From a checkpoint of a small transformer trained on Wikipedia: 3.05M parameters, 113M tokens.
MLP neurons of a small language model. Each row is named by its layer, matrix (gate and up: input weights) and neuron, and shows model dimensions 0-95. Each number is 500 + 40 x the weight over its row's rms, rounded and kept within 0 to 999. Numbers have three digits each. A neuron's up and down rows have the sign that makes its largest values positive.
After each neuron's rows, "fires in" lists the words (lower case) most often at its 100 highest values on Wikipedia text that the model never trained on. A number after a token or word is its count.

L3.gate80:486494522470504537453502545506500538493496407495569505498491500507476479447484532520457513564550567475485552476446488521471481490406503462581431510485533450479543527535459458508494486495536541485495471465455467504492522481444471535517470486535531529528517473502507516512424515470431486427
L3.up80:490455561486474509545476536438563493534589502433448524542536507467498495522492544563490474546572489516490558547496516595520510503445587542534449483549499554550499411513509539524534550458528493488531508555518508582541501535486463441462475462497504450545618482486580486463522481489460474524
fires in: "three" 24, "third" 13, "second" 12, "3rd" 7, "2009" 5, "fourth" 4

L3.gate108:596550545454579490558464493544530479529448553456453462574499451491481483494523508454456492472466473520502457473474467560553467425454497522437537491479455519543531522542512547532425510537471455519452522476552577477428522516393470493541495488459514554510561451480461559484503514442543508499
L3.up108:468510437492476498548475550486472466424470498512533490454508473544540450499545549557517559489483517465469485520473537471505541519488557454507504434427508466455500530519571498525485526530575580503456474520509540461446546547490515507505564499492465418520545518471525518517482469454516523458
fires in: "february" 23, "civil" 10, "specific" 9, "pacific" 6, "civic" 5, "representatives" 5

L7.gate150:481556492501528502434499507465494488486522530477481525502489549523511379434457436565501488490535512449469496540447499448519534549492515593497459489515491454483520525517486439529515598514487533508471496492550478524465533520516517459481426462498552458564539470524557539510445455544576552509
L7.up150:563482497508481562495503547565458463445526528541461496467509450551448504541521457485463530493493546491509545499460470475549415511440488540498386438468457486463501516555517480533482534475484459526465464521453499490481470496484531462490533472533444515557500511496542516494497501520543506528
fires in: "two" 29, "following" 7, "website" 6, "one" 6, "multiple" 5

L2.gate169:525465490483515544533482489545511512531478497499455523561494565447430462499510476512447512532527483489522490464533490571478540518479450551597511428499613447465492420477564518534484525496442493496480435473468474465429463463510535461543468516480489436519536393515464512481500588464434433465
L2.up169:487560529471503551563476433559442545498453442491527525513507481546488487487572492534478398500489533495521580472530514450490527461504545398581494537452448543454467455503415464514509529485513507487467532484458529471485482530497476480490507574542489526499407590468451510502504501503517465456
fires in: "played" 21, "place" 17, "player" 11, "play" 9, "placed" 5

L12.gate157:483489497473471506501506547483511537450537500537501485466510531478505507445537525506493520569472490538463515524484509544480478540517502464552514508503425475468497578454458507457566468486472529545465499489467395495519479507421482466582475389495455459552566518549447525476470475484524560467
L12.up157:454560493487462441492494543502467525528500453487534507495408500522543485481496539513499488494538481500505457497459489516529521555483527452513497391514451471490450487467526580569495564556466510510538503517507494460530524554467535500506445463392494543468585485539441446579528538443556528521
fires in: "known" 21, "david" 10, "killed" 8, "davis" 6, "keep" 5, "knows" 4

L12.gate68:469568527525512493523514580440566453384528476498505502524552591491503550502492474469579505475456559487524491494458536430418486454467482517462503423466441458522443552475506462525541495542511562473499507500433485469480502480510572505500491501542551523468446492491525536503539450515496578515
L12.up68:531502476464519478484472456542510432411550473522498552520520466444484497524481467471502525464468466528549538428565526485463423607533482553462387466576437487493440440548482522515533484503473515509478490537596515444569504571476478456485545507594489503411477472500481529539503455512512450442
fires in: "into" 35, "until" 6, "the" 6, "utina" 5, "arenicella" 5

L3.gate125:554487517494518499447525495475427458482562460552451479511544449461439432499548495501552530554545499483474519525495539539536485500504588478476488543536421434474480444505531450464502476531509528409463522503540488480483609493506528524525535433470466525550501499528565509535501470441404510484
L3.up125:524539457517432532424515521554452430546569449525543473501520528485524536513512556517546550515526519464505464439460484488542535434500549447440537526463503460417486498463536439479486503445542475513526456516516604521531461518467493442573481407427484463483620491558520446505508533492458510464
fires in: "career" 31, "among" 10, "age" 8, "anthony" 8

L2.gate137:567443542506565488537483391547423469518458526530573477512464497473514498542463522533451455469534509506520452551494495450457517536504458456478525478515565524526518480526500542514606556490564536528541489533404522457487485447530461447448563481500524453522539560516504527509535439454556443504
L2.up137:494563519516471497518484462496512472427481539465505484468467498524521533568491482550587417538513458514447438514593456477452557557581490551520437498476531545478564465467481445509395620474529580498507542526546481556448526503476512494532476527528590506488463523507451498580486470472531532534
fires in: "built" 17, "european" 14, "statistics" 8, "type" 8, "episode" 5